{
  "n_layer": 12,
  "d_model": 384,
  "n_head": 12,
  "n_kv_head": 12,
  "head_dim": 32,
  "d_mlp": 1536,
  "vocab_size": 3125,
  "activation": "squared_relu",
  "norm": "layernorm",
  "norm_place": "pre",
  "norm_eps": 1e-06,
  "positions": "rope",
  "rope_base": 17800.0,
  "rope_fraction": 0.5,
  "qk_norm": false,
  "attn_scale": 0.177,
  "bias": "none",
  "tie_embeddings": false,
  "parallel_block": false,
  "init": "uniform",
  "init_std_qkv": 0.0329,
  "init_std_o": 0.0329,
  "init_std_up": 0.0329,
  "init_std_down": 0.0,
  "optimizer": "muon",
  "lr": 0.0136,
  "lr_mult_qkv": 0.5,
  "lr_mult_up": 1.32,
  "lr_mult_down": 2.0,
  "beta1": 0.9,
  "lr_head": 0.00936,
  "grad_clip": 1.0,
  "warmup_steps": 200,
  "schedule": "wsd",
  "decay_fraction": 0.838,
  "decay_shape": "square",
  "final_lr_fraction": 0.1,
  "batch_tokens": 262144,
  "seq_len": 1024,
  "doc_mask": true,
  "train_tokens": 1196000000,
  "steps": 4563,
  "dataset": "wikipedia_en"
}
MLP neurons of a small language model. Each row is named by its layer, matrix (up: input weights) and neuron, and shows model dimensions 0-127. Each number is 128 + 32 x the weight over its row's rms, rounded and kept within 0 to 255. Numbers have three digits each.
A block is one neuron, or neurons of one layer that tend to fire together. After each block is what it responds to, as a language model described it from the Wikipedia text at the highest values.

L9.up614:134095109171136070112107158126151154111150118145161111146171122098096096165132151056094110100129106156179174120091107157137174162112143112155150121172088052095137149150128092075127087132162159120101133136108123132137128120183133216107111077125108077076121107140153078174109156107133181119131156117175041079142110173108122091124143111139133115082113138140114130128113075115082150136140
L9.up617:153120127150168111148078179119157080131114145129115099113116106096140084130173116121167040078170142128119138075137117145185114145088107104136101087111207072121110122107161139169177145097171155192156181119135126138105141108145098123134075146132145141173176159132112112163089106200104123134115160118057143091121086127136179081193199180108145090128116159166172126058143110173144135117133
L9.up1075:101032089110143170130126188134158104126130091136119131140153060101160192137059161159153102092133183153129177084135070144108126137181146129130039099165109124146134125149110134160195141189127153120098183130156147103085165127129143120151120123149127088132159172152137138189140135152169061147054173107091122201100128133093087192141176184132140089105063144107173167139114154114181136110149
L9.up1164:132062119155148128084143175098122106127129166105114076133142088063156104071088122102146044086180124113141120108081128084124135193152133144088167118113145119103098115124105130237120123161107133094114174164117144090064115126145194154142160068136102174164154102106089179137175106130157136106062181113184153115172139183105182099122109120124115188145112123104107123146159169054109118084085
Responds to: Commas, of, and verbs (is, was, announced) right after a subject or name, often in royal genealogies, e.g. half-brother, / grandson of.

L8.up40:073136082082096097167118126079123105186169161116146070162160110129159130127050054097051110095104117165136128156130124094117147093096129122141117063162155162186132143155122111142086188190136148183138134094145134166110109080098178136131119183141122078122124130125166189087155144115168144134138168177106111173087171084139116112177130122100161114117132152170126137108169172148130183157093
L8.up107:104150111087132180129193119156160177115173162108178060208114132169138110102202041111065112127099149168149115149137179142146122140152081124051133132093080138149132111095113106145070145108110136123127075120128073107116105074108095085102129141148113154097128127209105107167086118145110113170144139162121156123146106080186145149146133103100140116131187143099100157091113074133148089140124
L8.up818:166140180078092129149070129097092118099139209153106116179118076107086202100132113116138136156118104153151132129143198143069137122112220119144144098176102123085149102167174138127098110079148159093143112189099142130152081086149163122109162168078050129146124212052123147160095161117072102180156152169141129090096158110159166148072088074114151096086102093174129146135097148121126152150085
L8.up1218:119137118135086196133103125115105148167162185156138129153141062115102079147121082119101224169137124095109042075167130077131150150119119146101141083128117095113114089130138112126089144078187167116109113177155154080096124079181149116083141071209180145116132185172123111141154143096154132127148109118117084087133118079145132183130107125097100119145108115136110157080147111090154198193159
Responds to: Word-final pieces or inner words of multiword organization and agency names, like Sup-port in Support Services, Develop-ment Authority, Sony Music.

L9.up86:137178151127079083092120185142167105094104129145180161152147147144052099150074125093155198136136080151151171127110142125152146133131117093162137136133173139074121145133099072160101158122123126164119094141108083139170082082092118117125105152088122140096128136099133208128113196129093195180114158094149113126152103154129135069091191109067147132102121103133106165128170090118171136123113
L9.up296:103100134080120138122095188155150121132149129171120123168160109126136110106114086151121102115145126143147121168129158075130134155133111110077105122167093120140122087148140159147135119069145225125157138151160169086120019103167122117079182106138114182156154206155129091099161111138048104136127135149110130054062159114092084170146098093083078131164111116206125107154055095133090186138141
L9.up347:118112181111162098122147174128106110161187131148116127148173069161078113171069112124172173088094142138166151166127092140149172119130156113080172117142186133178109165094128119094129085136169128126127078158068090106122081096119097122136083140171138115117197123119097153158133139115131154136121111132179094105079084066129129123092150092172113091181152147157094121156166136104166184141143
L9.up1461:125145141103142122140113151113107092136108178155150144111132093124069066123124081106134090094077115125184140103186136133082180130159167115210140107141127124108119083113122126081118087114092131128144142121079135104108036081093050176122102122142127139136151146160214106130135123145062121117125183086167134140082164103152107157079082151147125164135105099147154077157095114186153128127107
Responds to: Final pieces of words used as noun modifiers just before a head noun like firm, company, studio, such as consulting, law, recording.

L4.up407:115147124112096145145107207140147126051103107141171103142201147094128097096163129141108073106115125132150131139099186109110147174166152124165123121151120067120177126136118127125132121088136155118105092053152180142127157131166138123187124060083131134189130167182148105095110138142126123136139093130094096157081155163096083068030100050122107119124076172112140130136192149121104132108128
Responds to: Commas after introductory phrases and words like where, when, which, that just before a new subject-led clause, e.g. "Surrey, where he died", "in 1286, when".

L4.up475:070103164127103128166067143105107119087116173125178099181145131129070183132119073080145127145108114145165120057122187107152157135146175132094073058159164108171092124129115094138190123100165172115101120153133088139174059133123121118143130113140168156144074128160161136131113138120156128194096143154131111120136101114177024159126133151118103164140120110144101103185135171125121115126084
Responds to: Word pieces finishing the first noun of a compound that names an occupation, product or field, as in weat-her forecaster, Japanese football-er, furnit-ure designer.

L4.up654:110142109148140117109154091094169123148148155143131138149163091121118159069125144122180120144153160155067157116124113164113125116095124118158140135054178087126130139098166154144150133158128144095159158125089127078131111110116111080102066154190119136157129191068174165124153114076137131141154158137159188067146120131132151133182121112128085143097199163107133148127157188104105139106111
Responds to: Words such as one, part, more, some, that, those that open a partitive or quantity phrase, usually followed by of or than: one of the best, part of a, more than 10.

L8.up166:097117061048120155127192078138137096090127080171080122143131098161118102120082130123142131111089164138087162126166130183093109153168136147162058182116126118109096105106135142065087071086088176114088148147139125089113150134135142140149085087103104106200138150166146182157124135087144138115115139099113159094101090161149107138124130112118124145217146151135190148161142107085127093137102
L8.up176:131189135145159150106076065075111117150112122147140157161077124111102119176137131165138089180091154176141089213121226151124132136072124152154121114168117155170092149102200078102179121118165155156117155161130139137169131126137063100098114139162118165131112085118116127077109169119110114085218132149098129052113104118140138124148171138164224108083115111111050145146084164165133120094118
L8.up526:084107066183148156101093082129153075092179159158076129191092114197143116124144155161166138203111160081106099163138149186117155104122110109181138105116137150151081139111096140137094132182195175127135135106117139131120120116136114141145121085129125051164092147134150090091116199074146093130090119120175125116139110179111133139141082150170199203097100187099156113114154191132120139129118
L8.up1270:110110123126198139157120123145140122077212086170133110140133143068135121080131091045179139135118180210072096165155097115100110156121124103097150107109146176085158135133101139199147137178155171126165154111144163182076213080178127143154143087085153170136136106156127113133114059077142119143099149118164159072146094128163168121100136094200071125170116153088109184113161145125135180141101
Responds to: Opening word pieces of a split verb or adverb that need a suffix to finish, such as ag(reed), dec(orated), curr(ently), reg(istered), plus year/day in ages and time spans like 50-year-old.

L8.up96:153153096195146135175136105124168091155112091106127161130103120113077191138173143122126123144123167163141084166153105130168080125104105189139107175170109055126147160105163137093125069134111129123129140174142198146085153101090201180130172131105149134077071133140201147081127123136133144097094168118161071088140080145114155039140075135118136117076133104131131140113103086111184111077116
L8.up284:117051071145128155170111086141103112060167139186110102140108156136089196160103206164155114124092117120142112078154101142132121077095138130071095149166122095151094168104127140138095141159114155116197155138073091150075131159110158105118148160058133080125124096073183158096164101105129157133107137149147185150123163088110144115132121154120135075180152086117114113156107164137134105124128
L8.up1331:138184064120106110142102128056139189082098145161122075171163076101104157128178140072218122073156179147112119118175154123129100140122129138165122112091105123156135068152150119078132154084103153105139088149091120179155091116127151160106146077134096200145144103090100098131117108073133159107123131134029129084182068102089203123148130168131160163088164128101116088062134122101094131146157
L8.up1510:104150180129106168165116120150133153107090147202069099125133082139117132092194082138115110099099172169156146147134162143110056105100142123098081102132128162094146055086111134093105159150087086076169107140120098110103110137100137145139141127100140149211136106130114097099182099139131126109160152164151126114094129099140131103169082126093115152099099162135117143135116131163149158099110
Responds to: Possessive pronouns his/her/their and 's in biographies, right before family nouns, e.g. his father, her mother, his son; weakly some unrelated word-start fragments.